Weights of a small transformer language model: biases.
MLP neurons of a small language model. Each row is named by its layer, matrix (up: input weights) and neuron, and shows model dimensions 96-223. Each number is 128 + 32 x the weight over its row's rms, rounded and kept within 0 to 255. Numbers have three digits each.
Before each neuron's rows, "fires after" lists the tokens most often just before its 100 highest values on Wikipedia text that the model never trained on.

fires after: " ", " of ", ", ", " a", " D", " d"
L9.up488:130082187108128062152121183105155115136095100132104133190086098179144137158084113091109102092093179167122202181131108134091156090134123186172122117093114145157127171126075107097105129127140116122124135171121129171104158121141134147113145158105087079164128097138137145084143115165135102140172117120105145130142126118100142149164153122130185086164088123115238096155147142130139138104163

fires after: " v", " d", " l", "f", " t", " dist"
L4.up883:117124188169054132110125106150092113124133089110131153110124105146129148117157088143101145116134095126102171124175105134167145049124114201192131105119107124159090121063062118124193132164095181152143127101145114119136080143175094211109120153055110172081169145157110154108104081089136161158124118116113074187138144196147141132098188146200081133088112107115108093154135165102115160145090

fires after: " c", " C", " inf", "c", " In", " ac"
L8.up917:141113169189107111070088160075148129100128088156141101172069135111095181140103085102080107156146210140117056144167125123122121140101112156201150138130137150139161138157166072125140172171154131128144110165100121145112113107107127132187090106092045140132170016166099156142136157091136139128144093118163148130146114137171100132157158160134124147162115133109107125140076160154114091090089

fires after: " y", " T", " W", " G", " t", " n"
L3.up825:100139156101189149144159125148094075183122168135136161103112093082156127099127088141130117136157168095098138113165111127114075146153109103155112177102117146146113148144091130130119135111134142141117126111111130136095149143129136081110099130156151073107110153170080088134137126068131148178118141169104114085149129099148092115149116133125117064101127129098113122146192104196127134061126

fires after: "6", " f", "3", "4", " ch", " suc"
L9.up442:132189154119145146123123087084128134151111102148138111088156153137105147146063161162095128155234093080160097077111203108114176084172062173131134125159153083194125127108127109100141156163149113159055101057141131085141107103067121067103165193158124134087113148176133119137154093144145124143111180134123245148182136141098118141085126121113116143102139185139169141140181143202064171103089

fires after: " c", " d", " C", " t", " p"
L7.up1210:158144145142122120131119164170119146116157148158088125125092124126168063121163144138093129142165085155095145176130151122081135123207071164187136135118152132100122095167163106080105137149080117066126059139118157183100140143160096130155148158067083114084104184075107143135103119137169131156140169149207178067169095109102118199139144169099099125127166153154178139111185128127190137111148

fires after: ".", ": ", " ", " | ", " -"
L11.up968:124180138054141106142116140153177126161154109140136154153141065082153093127181147067091099110131099101098138122187149143139122133146157157118120119107191099123141117144113134141109154127090162177125164143067131108164148127109126103041171162069158109158132136096107217110154169128137123174146086133154133185112159129111108203136133109190192122202101143130124107160128119063106105112111

fires after: " V", " | V", " L", " v", ", V", "en"
L3.up1171:125130070219071104100094157160134118083145078114141176120088155098169184119102128164083135098111116091141140126131154114160119154142135075087144143087054165109127138127098091091109189135136155082166128109166130121088182143121149102151172123195105140128159106181069146102101119122137175096158157150150134126132189089179108088065109092160093101140147124151193164138167168163121118155119

fires after: "0", "3", "1", " Bl", " t", " Sw"
L4.up552:102141154163129099124131121138143110135147105096116097120172143168100151146157124146159100072148083101083154054089085076149163113207154192121109124128102086159099143161130117075152108148106108097135203088143092188127093116089124159113155142120114133100146163209130170117127109202188079078083135136094123136114135140139165152171157138098170153116142105094156108156165141173122142153116

fires after: "\n", "==", " |", " ==", "ing"
L11.up249:139095114214169170028130184130107074116084139151140141163135133201101110098078129099090092154143101157121089150148084106087118127111094157176125134143156173140106113164162105106050117165128102152056128067070100160113078152124103111140169106103153108151185111150135134149092105114184111094162102215164126161097136155142104106175127120131143163171126116065135135166120187084063110180124

fires after: " s", " ex", " S", " f", " to"
L7.up146:145112166114134156110112167172157128128115067120108077136121104109167199108096192121066106171105120144118114127181136052101122170129120150161186081114132130195143138163153087132095190134086076113123180123147130145079165127149112095155152136146148168112152130140137181139113108152135137095170104175147106128124093129096121140128148169092031161046153093102108154132195115162142177202159

fires after: " | ", " on ", ") | ", "| ", " On ", "."
L4.up150:118160152109099103122066110140110108134122185116106191195120112148114091158206130150135136137092071098125160152106187190150153124146165149160149147120115156142144142121149136140091100108132060175102142097158181166070156125144212119130178128091138152149121134124093052132157188116185143154067154176126201085124118184150133152157162094093093116137150117111051124119228189176148148095100

fires after: " b", " m", " v", " c", " d", " j"
L3.up779:120168082163082117094148125075097140127146140167097096127148061116163124118163112168083126062071099149140147112151135140170109096122154098172083092105148178090124132062096166099141129122106121096115160116119092109106138148147100162156108170083092170119120176137118130147118170117115129147098134140132131141101175163136118141143169100186182157145119120112042140135134163197151159155172

fires after: " s", " m", " M", " S", "em", "S"
L4.up744:138180114183172115101144160153121117144185120147146077154071137096082119160139179081103102144116124090108151158165114128087131134128068193111176109155139117155125127092205112095073159059138129102139078111176119154188137104110145113144112072156130106159139092142164138092148096097155153149113107148081182098090166098123059143107184101050117134199088123074134162124089129109135104201079

fires after: " c", " h", " v", " d", " un", " p"
L4.up345:111107109130116132121133083077131148111131130122143181135114128171131172131138144125095054181162178132105087154114098109122104155154106186183056148128101101158150109096107136141120081085131070151131114103115166151135169164086130108136088153089105104066148164113165084120134085153130099111117132140129182163170130110126085104151148070125138071134127138068128117123148112152189099131120

fires after: " in", " In", " out", "ers", " under", " for"
L7.up828:115151072133113148110162173158129091133152083161107151143129123158128073094120107108164130146174161146101141171112124120109123132114134123134085205098137105156128078123094066049142126096045098132063115181112158148088102121104093132159157115142135110179159147087128150127142119129088129158143148138094153081157132119130139134169155080181120152072119137171134141099154161129118111135160

fires after: " m", " V", " v", " p", " l", " L"
L3.up300:131057127164081136091119122156107140143192110130089101155134121113124150144109183099078090159083111092154129111127155137115104140160169177204154110130120119132086090140037142191146121078138101146101102089126146118123189096100091149109129090115115185138108140169098136171154133099163113112166136092121127108144097125074094108164134091114185154147131158050113148178098106135176135136159

fires after: " B", " P", " M", "M", " of M"
L3.up981:112212128158152149141087138101164170144145123084133115117099132122173179141116156143081105150132119157112158141102110140118107087097135175134169095081091123157126187127067079107126105153093108074122096123145084176149096097091123037135072206150103157160134128158154127149143114136095112164172151114116213122128164092191118127193158080128142140229127083052073141141104122173144171145102

fires after: " re", " Sh", " s", "ec", ", s", " un"
L4.up82:137126107097149103085098208096157171079118093107062172181155121105108123134098083080106146088158091156171121143133082122131143154092149156164149150163178152131070172109128108084124137163137081183082186112142165155155134114117084063140093156160138145099105171116168164132118144114143130072159174140098143141129110103120068067166154139094112101148086141180166198142158166127130190135116

fires after: " th", " sh", " Th", " h", " I", "h"
L4.up706:186123099114139154162121078139121154130132163108126159130113088137159118147141128157128120187110102114176142107092108075122132122118147161162148091127086168154165099109090123157073159135127055106106178111175154156133073145100162122083070135131142075133099078107051126117070124131177137135108096106078109116081144115113138159152088094123100025174126117158155090120194099145149145176071

fires after: " | ", "i | ", ") | ", " |", "\n"
L4.up606:182133154173002149119106096125158109140090102114097154154120121118127166158140103151097156137122117078118148177137111173127070093102114216116146084103094111077071123106075107216074140145106104114087148145155140144063080133132154121139132136104118107110099185066115091136092149126112122226135159096104132132149093130206117137147104117162179159072116094174049101138157163133160142166101

fires after: " c", " | S", " s", " m", " S", "|  |"
L8.up178:125122130141131179040134154167119121149159163058174159121097112085143156106157078150126122120106093120114172084093154144108076124132127138175189105115188185164109114134152161115113111139141098123129175119141141171146126096134142179126077138096124096187131143121213162126106138100130132121124136110113121183087134110122089109094112158110203135119075131123112127124101113116120083166150

fires after: " g", " G", "\n\n", " | G", " Z", "\n"
L3.up705:143124104122107112135106118138096143175135144171164160163150153164148181184066086081137142163117141147132138096180072146207133133160142134086149114149142145118151153071088129106132125127018061130146120179176137133127139142101145150177085152118125113185119114149093123143102157143129143070166128186122074144125103154146079140157089145069115150157135097098135139128164114110143110144098

fires after: " d", " B", " b", " ", " deb", " D"
L3.up790:058156114149099126102165143113095175070109095087095165145135151179144133110143138065179125111130140136119140133114119157077129068143124087144154113125096163123179176163051117086128096077098103125132159096131123129153169094165145153097114121133113179136106160075129144116104140174170123150137143110070183119137101091171096084137096159170148116175083172105109135124200163083141129115137

fires after: "T", " | F", "A", "E", "R", "L"
L7.up690:129135153123116095151142116139045104134120153142106086144102132127146114097164164127118157122157066128152144093113161157121122096230100106065132102154100112158081145193123135186105147110101141105167164155157112160149142152150101204067101170173127111141143070146198102106160126134172083077165149187099163103121085124164147114149096139118123079133068145149122119134165134194166158139098

fires after: " L", " D", " R", "L", " St"
L3.up634:110107132163074130176133118105130146082149082109139110168169162126110023138179149101126115150156138158072205117142205119112138191139086159089148204105118140100153092098060184119107183121152120162181119117143044157129082073110176079204107128074103166063137121202134125084212156131146148142173128142113089110118159129144129158143183084087096128097136110088127089159143100066156139108082

fires after: " ", "-", " re", " sub", " (", " \""
L4.up277:100134070140082083125142144108095145082113033142101113116046104102117142122106195177067125136138130148066196131175174129138150165116118112118161058095108141086137144114133117154138178147134172173097121103099147095134124172151117085179133128095119122139137177090153140098112121168100097141130168117138168148177117158145082058097162099123123151096156150121162120128174142141106123143091

fires after: " m", " M", " of M", " Mar", " Mal", ", M"
L8.up1019:167129083216090147133073121109103148100097119137116166171146103099136140082125127141081081175137088105104199119059143162124085104125122136101114117139121126128133133124178149137154140145093033095124138134170166145108118116104140139100109103188086143092120125097112133126144124099127072148147118077128108112132136129102130138141127141120194113193124119007152086112120134226143122114171

fires after: "\n", " \"", " (", " '", "w", "-"
L4.up1144:110154146141125121101123113085111124166117044116162196154108110095125134168102112115114135185095139136108171112175078140120052147104106089063130087111105158077120155106146116122141192162110131144175098105126176131151117115137060124152100166077147087177076100094116125098194048139163104155127092197151120185183120119176135138154164128090118154136046118127108153191137065155112138122134

fires after: " f", " ab", " re", " em", " s", " co"
L3.up1027:124115132111120138154149137081119102156113080207139151183081066103161107148119106120167116099142150138103179149202126152082105196100165122131101104119114111143126182158182153136149126131096076118086140159081193107128112100161087140145068091174144100134116152125158163064139146135129141070113112157188062158138128112167115091131099128111087158135119120146171184179116207131114159124145

fires after: " c", " y", " t", " b", " W", " F"
L3.up613:086213121105139067090175204142094184077152119104148166091134098162126154120144097142092144170169092097110119126170165094102109119141082130164125097057112076151151103114131175081133147158116098124111121129114146162091149121114115107105139121100084106120158117183056079128133109148142144151136104161096138121154134130099132089198155115130094142140108125101154171131129141157095120125124

fires after: "-", "/", " \"", " (", ".", "–"
L4.up1239:115114160116114133118161137085171143160138105080095155125118126192172139159107152087176122126111091183090176190155119112153142133122093138153120143124077132055101142075090089163113148118139127095144132093089065106130151132147144130134136106127143147098045167139128133086133060156115120227079083091120108157163169052152151150172101132107125067086116139145040066111088125141109144145132

fires after: " s", " S", " Sup", "S", " (s", " def"
L4.up55:141119123106129139136170136165140152108100145143131118127060112122118141089067183102149133158095123158157117145178145114144135167122139099141150116174107144124110149110183170174093154101204141171145169115139099103129073160136184120163081131121120150181118118097109116124085150132143124153154127124059105158060103055162135170140140105077100177164114116125118074227184178139127143215161

fires after: " | ", " | +", " |  | ", "4", ":", "1"
L4.up404:134135120118102132075132129136174087147129182116085120150164111134127152104134128165129115177098175101204131122126140141099159097110131159152130118112130120087128138131123126096101095081119121149109074120174157092143128118147150121146124135128113156081123166121132168119172160106136180108169164112154081107156100102059096101184174105145135087126144136025192107100174133124119146189132

fires after: " W", " m", " M", " Wh", "- W", " B"
L7.up1256:135152100073089072129140084178179121144167096163145125103160116121130156183155139101122140122127119174131141144109088101082103092193129122144140168102058180141113121066120174134144179128118090106077100100157121122074110092125144068124133183160115115100144120150128179163107121156159077131184136062079139075147138161183107076181122128070097123148094079120133146051105119133092151128173

fires after: ".", "\n\n", "\n", "==", " Date", "S"
L8.up726:121142105129229154101068147137113083070143190122194166152122158101095113055128085160103120141144116131121113081096104119134150154054094071162136090104120143108163087133142082126087115223123092157138155124129140142134126126134102114165162102088150108151131125127124109140110135109106164152101107114113069127161142099124090122097108158117100133115083177050185146091148113087084116198115

fires after: "1", " N", " arg", "0"
L4.up250:195135145173167122109120145147141141171195125116144037246119085106067122164099175152141133144159113094124117083108153094131147124147172136167109113109039114168098186112152136126158084137114130103110199115126098088112081133107084134120159167143111145081114123145086136077095149100092106083161113113152105076104131189096083125082159155151126173140133136126132132186155125186111156139132

fires after: " Gr", " sp", " h", " and", " pl", " bre"
L8.up157:129081170143140134158068081170138096142141143169069186118101156163096106159120089179081117174044129099114123136106145130102122140116177131157101167152189139109149135108156120097072069150097115122153119117113103126138119141105148122129056058149090163127149150131113132110121123120130160206213139118157148065176134111133080107178093142098124102158151155092142207173148117121095101039151

fires after: ".", " |", "==", " =", ") |", ":"
L11.up152:164101120169086142097115102150125077113126137166168116107156103129149028121111112043093118100160144109112117162119094120138134130115081071173188137110164064158126123112144129151123147163075062153137114131082123189185089132127100094110129126099129150122129105118134159121101088124103065157134135121050120130150174087135120123167150160190142181117132119127061130071126139091162148163118

fires after: " b", "\n\n", " S", ".", " h"
L4.up1049:141135099081201135072057120160164124167112109134117108130082111149149183088095124124139115148129147180114095112174041114048118117103123088154131087086146100123190166107151144152130117141138119149093114124094175157150151112114126070153167159094125052129076137108090122078091116167132084142106114086064181110154135137154121116118144123131179086134135138116111098141148102111173143136140

fires after: " d", " D", " sh"
L3.up450:089153110101078161113134107098088117122141209129096144113129143132116142123128059126136131151129086149166128111180132116107131099131089154128153087182118124134101127103155096162177199158150108122112165125081160131116146094146140148053131129144129105090171085100161124145159172123152105129121128124055127098139111135091162117083190131145132066135090100106038098168183111118152111162107

fires after: "\n", "-", " (", " ch", " d"
L9.up560:123095152150153105148116176072166100155152062126143142084139098164062113149131142097131167097108105109076123081096151174107127138124094126158080144197129132135147151130091144161103109108117135190109195141099101128116148107145090166120109198156104120160108125065120156105189091115140134205223104107141185106117109103154124147138167131116072142134163132110082102147078159115076052135119

fires after: " N", " F", " f", " Al"
L4.up228:113106142140157170151166176170123120141104076160133154152149134100158176060101068123086080084167128139128142138097176118092084103141098121140179131141090077133125130156136157136130133118086120115205121085173168072132147125105106117071169101112143120088185152129067138095124127079113074118111193058156068123122129116152059159098151145146098148124145135105109081176115150095045126113135

fires after: "E", "T", "A", "N", "F"
L4.up678:127174165146044115121162105060117063093075114169137112129110086195134160110160178147151119118143183111211153118119199105102159098180127098149148117160116149194114173151136151127133133135081159177184179125198117113143113145102196200079143110116093164070166124115161135139151112080135136117089143075144142126096155117137102081188140049144143118146157155163148091123172126143158154151111

fires after: " v", " V", " $", " ", "-"
L7.up988:110154056164032098130151102085132134121127067129052183103074162088125154126045144198131102140076105128084112166105198182145182189193163102119170129128105116163126094168069117132080163158117167130143133140075141154077149122146178076180110115107108145148109164118117177140126135113126075135167144122161222064157141066103130087159126111144151056121118143199135087157114095164162139154111

fires after: " c", " g", " m", " B", " M", " b"
L4.up862:168142161129134150099160094165124175153081133105144100113162123114089144170065135117090100121120184109091136139118122110135150089077202100173142061147047149180131124114118139075160124117123164123111157116125120113119137060118163183122099108094110107072124125130156169152159160135070140126189177156122156159108172142110113186184158134128069163164081117145135123080125126201126138107142

fires after: " Al", " A", " National", " Central", " World", " N"
L8.up197:106117119152098133146161112046090113113138102127142142173125107120105132076112112146183153082148115108126085138112146177172147154138129088187153092163147149108138146156109103088162121106093116087151071147054118162090142147117155145128109143115124154103130138129139118137138175122108119104152137123138134063103121126113127122117075108083130138130099133152173177164118123115075093156168

fires after: "-", " un", " (", " re", " Un"
L4.up415:145111130114051125114113136155167128084126118124132130126082140137116147123090148107158140132147130157103187098210067160136161191119078154128084121156061102147180104140175107127112150149144140127072104078172111056136095138119082111173144131153148123165073133148196149078098153184122173115117128183133164137147101132133116129179111097092163163148128117104188100122109108146182186135133

fires after: " v", " V", " P", " ", "-", " B"
L9.up227:134087166114152194125116100114079182147093093126168156128069186069156113069097108094154108118127126131119150135075156164086136152153078116153082092088086165154165121116077089136140082114094090162135142152163170098072117164116125114170131153074156157102109146161094158151069138120135082127066128125137188114150133107150100141117151105159097096186123158149102107131156114160175115138121

fires after: "2", "1", " prov", " tit"
L9.up868:128165149109150109136092065125118138208065102129146075176106162171221133081076186183103107131140108088123119137143140132089074119105106159100070141104171110152149164123219152102084166131114093175084162179132083143144166103079126232147120130161112100111077144108145157190131118127229083118127112102105181146158109126122134129118117167144141195116127112127086094109075167157105094084180

fires after: " N", " H", "1", "0", " D", " T"
L8.up983:113131164098141113131150117154158167138124137141140112162118053106095127132155142134175023015181134113106083120118097148132152109107099171156125155127117097172162155098158100184159085138128100125131142178117072130115109130122129076157145154164159071098140133187153130086128154092153099106115053110163063158165136118156123106155119136101082094153069119126177080165192084123148157130150

fires after: ".", "\n\n", " |", " | G", " |  |"
L9.up451:123165132060202027126163092120078122179095137081137109173147161134140171135087129129151138120134097126124115116223142098104097126124134126100116064092133153128125148180113071114091173159146145110102141105086176180135190105156130072119094136154125115060137114139094120136094126149147130105106111200083104158119112138169123108178127117114092116107082138144137118201145127116186116086136

fires after: " f", " b", " Sc", " sc", " pro", " g"
L4.up106:112167089101132105101101092136064099172076142073145189073141104087118143133091115166133085130162131186169167167177131148168118093105151121181136123189108160155102142177123108120150125103126129084106147102076170161167096188144119101118124071086127118139122145202122154156166111216101064098132129116104172152143108120187173118146152118120147158135076100179085140146150142133066142111149

fires after: ".", " (", "| "
L3.up1208:138184100132081148139174193146120089164139095151152144138110115118130133150145120124162102133159147072153098107118095094138106099026145150082110077068122132175114112120109140159121172190110125175091157116083120076152082111103141102123147125150092146144141150159096177085136104099153088097131135136104145142134123086155121134139154108125096145145113137115128108168136134100131097099140

fires after: "\n", " M", " F", " N", " B", " m"
L9.up863:170146123160103164158137137113072179155110150141188118156164060131088129185104161128149134155099160126109163125141072109129117142171117135142127066189137128156130071110143113129169101143052120070161143116127163138167106153139107114141111125150088124184124107121127174119125101120179144054112102144133108152086125069145063116119110156143165128111149128110117154139124137169138142087135

fires after: " s", " ret", "-", ", s", "em", " m"
L4.up201:141104181105121056135114128113123156177111121155106174134126134154122166177131128076158168156130152165075117123113102168134174109133105142166136194123164147141060188085189084170195108092178080104161127131079148092146134182176123186143069124107183126199136138138161121138082158160139168129096117139158111145133039130144162139166089124114117077114088162122133082041150141093100144146097

fires after: " ", " O", "-"
L8.up778:146109093151120073098111160094112148159132107165109122133088074117204121159105120072110082102117123151129164204149113143152100125163173116123137131209114196135059111130109079150108123065099138106122075174092177127130119129150107131132166164147126106178121118115097096124128160066121157129092118064157180139144148105144134162159162146093126105167092156150130141176088177149062100093186

fires after: " b", " w", " g", " ab", " acc", " h"
L3.up888:157122090141176107086117140204133120129105166029028164213101088122160184179070165151166164141139151150168159121113106108140120125137156113147159099133108142136110135101139159156122113136150145147112164153147097126139129115170126123095123138142108113084135119143141164153134139138145121092111118141048126113176152129155169139148155105141123087180103145167010137099133112102097176097156

fires after: "l", "- N", " L", " E", " | U", "es"
L3.up1132:133202111170128146145164115145170140115106095107163113212078173132129121141080178102149137114093134113080147106133159152137094111168161145115093133148133130141125106151126096095168104157138088093171084092096130147118128167108123135074160119104140164097172117200115136118158112141179180112193155125084163109114132123111127142105114032193105093184108103086189045147107167132085114142095

fires after: " f", " cont", " s", " Cont", " Le"
L3.up987:114112148134123121190129104141112118208106103108131156131060130155134144144085126060119142120124096151117159098151142089157170139188161101159147102099110121149157125159166141159099170137086113121174118107124157109166108134178103126096124110196150138116170173158059117186107141122135096074191125151079162155053115144179115112126043074075099110069114112124092145162136137162076173054130

fires after: " g", " w", " c", " f", " t", " me"
L4.up777:039136109099217116132113071164166101160083148137131110178141106105149142140099155179099046163147130127170116130112132082181124114076136202133133107214117116119139117106147116128096187149152139134093168093039072118121080018080090102123137087147102110149119123112107173146137054089150174149139176131122185142163133102136125160171140135154098130171125103134040101107145110189130103165138

fires after: "\n", "-", "he", " Off", " |"
L9.up798:107101193151125165076111109069101071132153120144133101088101123169129184131141147104073096126147152111128163138080130144157098150090150107095118116142155128120119093064175104185153111153129161120146097061108128166099134171135137093089142154095135089134126111136169141131128142186139098148116092194112132137062052072089165115119113132098092164140091095116125091136131110196122094139162

fires after: "\n", "\n\n", "W", "A", " Al"
L8.up805:160124135081073129120142143085072128152122133123179110177140092114155150132147154085100171167091142153165152155163149139092151152101087174142093066058090107097132143137125132074072112111096121082161142095069147137141143116115097130134120139095142090115113169134136108154157133078107061159129141148063142074117111150109139164209163175181122129124160156095140131121095104196163123121104

fires after: " L", " l", " D", "L", " | C", " d"
L3.up912:135115173135153097177109115137087144091140163130154063106117161127178103125152178173161108165156146107062158100085154150118213140154070199132101099116111111147155076126093102122191106170149204090132089157166152090146158113092151137185140145128110147144111089148199170132105159174124105166183114116118152082164178123082083159081123135175165070075133126093097155099122101120129146135151

fires after: "2"
L4.up278:162141115107135155176103120115103074110137110074154149174102105146133095124145128084147105145119125091106090157165115095111094190146070203114197193126155127106158136143140172126102164145182113118144120111112156151118189090096055140132124134099139177096130135170149133127191131098150110111163133151127128127094126081077101055076131091171166140118145149095183102138133177131121115095100

fires after: " \"", "-", "/", "\n\n", " ("
L4.up903:114190162127077154129094124106099128143138127099144077110134090110185181130116114144114153138126112174149191088160140102091121149091078064097147098115146109030132173112150163131107118098158103167183170135083125135109128096113103135183067157073174126151046142160191109123150082174114069121132116124126086105166109113116130120135190127101131093191133167168169122152132163059139114148153

fires after: " | ", ",", " (", " "
L3.up436:142137075057074134132135093136153120075081150137115166161135105154139085120090183056162136130107072173125160117161130141098096157114144158123126097091144052204146098177078158175088139128072177118077092086146175134183185095089097143133171133136150070153099124113126095198174127126127112155157114094166138095112118091111082091073181158132139097117117120146151087110131103143124068136168

fires after: " In", " in", " en", "S", "te", " N"
L4.up370:150166103123096117134166146118170112148078083136133104163154133157104116108133146164116137192122175192125104150088135135157109139159107100133116132085088077142106108093117134104145097142111169078134110122151152186140095158133056157023122107125131153173132136091136161108170157179153173093198083153182108138098105119153087132142144083116105160154129124140112107139168112118178112167172

fires after: "\n\n", "\n"
L9.up1081:157131151136138125088157179116131149129124066160092087122098163151154147140111153112106147043148171099169111126189174115097134076162113111124157152098108114086136145137151099151096143133108092103136070078149109191135127142114090114080089157128101117103122166143182132115100121168168164167104116148136093125101089155125146106136191100133086120164125148081126141051105111135142133102096

fires after: " l", " s", " t", "0", " b"
L9.up937:220143129095101108164116144134059172121112123094160154131152108142145133087163132145164088120144057115120145153134104141110127143140180126091128125190125047133124176102136140117110195116109077112159151111138147148148136082143156153117139074103109068115144151137149114159176111205146130100068165134136127156207107121133118170186170124156159181062108150108155107153175119115168127129114

fires after: " D", " L", " l", " | L", " F", " Th"
L7.up1123:092116210177082126192099163139126139142148111121151166186129159118156115150143125113156124154141224108160114136111142130152153146114043067145125180131120115142169143137062165158088093116120108098151094131166125173197134099155105154112113115124072092080133094094144141110177064134129117109154150128094124126133192141145102131074151133118134100151120058117138087110124114145129160104105

fires after: " | ", "\n", "w", "4"
L3.up868:169117094117066085076093226148112149138079136053108143102198081149111174159156115146114139126115187129086170111123125091118150129163118115097126101090148192069117224116129182096127185149124084122121172141136166083100091094161075159114170105096137122163163141074123133113172098162073149149139156179166113143170122099125138118162128132140074151101129112074128111124120106132109099160134

fires after: " (", " | ", " \"", "i (", "—"
L4.up297:120152128086044109150138102080106140135106122127175132131136086128144186141099125088113122200160155142112195190154108094100073124128086118144126065078062177077063162144062165114076108107148140095088129069149157124077067093164120091145147122136135107187114188101108120145177085162110128196091134121181125164147157088099088145129155102090160053112146128157168156133121139154151178172110

fires after: " p", " c", " P", " ", "i"
L4.up24:100085102155131176115141146103104123167153136165114107112086104088160103118095190124023172164085105182131096143106133157139193088097157098122110090152115153200114159109111127091131094119108145160154092159145152082075110130200093156130068154148105136137068149115178109124121098159153138110152136143163152157136144091143128160140167156062104052147168150134138080128135136156140123129159

fires after: "\n\n", "\n", ".", "W"
L8.up950:137180128116117097104129202173097129139145110120146149132116101110125155147088107112098152110092140114123140152194139125100106122144104154145117072027152100176154120078144071169151108137153067138147126103115131166130111112173099128168080145122109086171125112163134118119111139102054114122135095159116079181140126155184108119145120135114148163126166141123198144111100127140130190118089

fires after: " | ", " ", " (", ", ", " in ", " from "
L9.up904:115126153095131146147103147095188129141129146200167124107127100149138124141195091082105092110147178045117109129134075133104124128156102093097156132104169104113131170164157132146082115124131127098121119157105101154174136094042146116191135113124134160177132142136167138115199150119097098066137104098177159123125115128109103147094191141118131109163108123146134115172180149153117223145115

fires after: " in ", "\n\n", " (", " \"", " [", "\n"
L3.up194:136134134128086158121181058094107130152072132116126119101076099074100137128127121112141145149131099181122255120189078167180102151130134170142141074162090135028141100095118111195055127148094124172128106124144185147133171112144109108140130186089161120090077116115151161099069124145114112186060140191135194130157127143118154145128162098167102129087107166189027089161150117126113145105121

fires after: "1", ",", "2", "3", " | ", "4"
L11.up612:032123129149168191103093152143079146138144125164153089131132096155095132160113208165144081100193141159113122076179154039096085132155088126147144118133142113147152184163118143165091124175103169135092121058163134141141165094138164063113168114166138110114122130137158093153095156143126145120147123072108148131129091116104118126117129106120162120152173109091151098198090096062116138154135

fires after: " Al", " al", " N", "Al", " | N"
L3.up598:128127073176106143090097165155165166097120110126151103123114111097115184133093115131081188143136163108130044092115097104149097189149136089170114108118140141114154152156128095071123091134122079104191125097092130116085160161096167103088079162092169178091126122145146122070190143143144090150092096152141117087133075169120129112146091096127069113184137130116183114174159149149134098144166

fires after: " Al", " al", " S", " s", " med", " N"
L4.up80:139096087190054118072128118099101172083157093141111172212190087153088141136108092102095166153112177109175096157072145191105137119084128163119143100112164100054167169119146146086109109106109118097156098087160130128131076112144110136165072092101157156145089088131137095097150140143130093077091127158189083091097123143111083141142167118156153148194128139102104169098188131120097119146169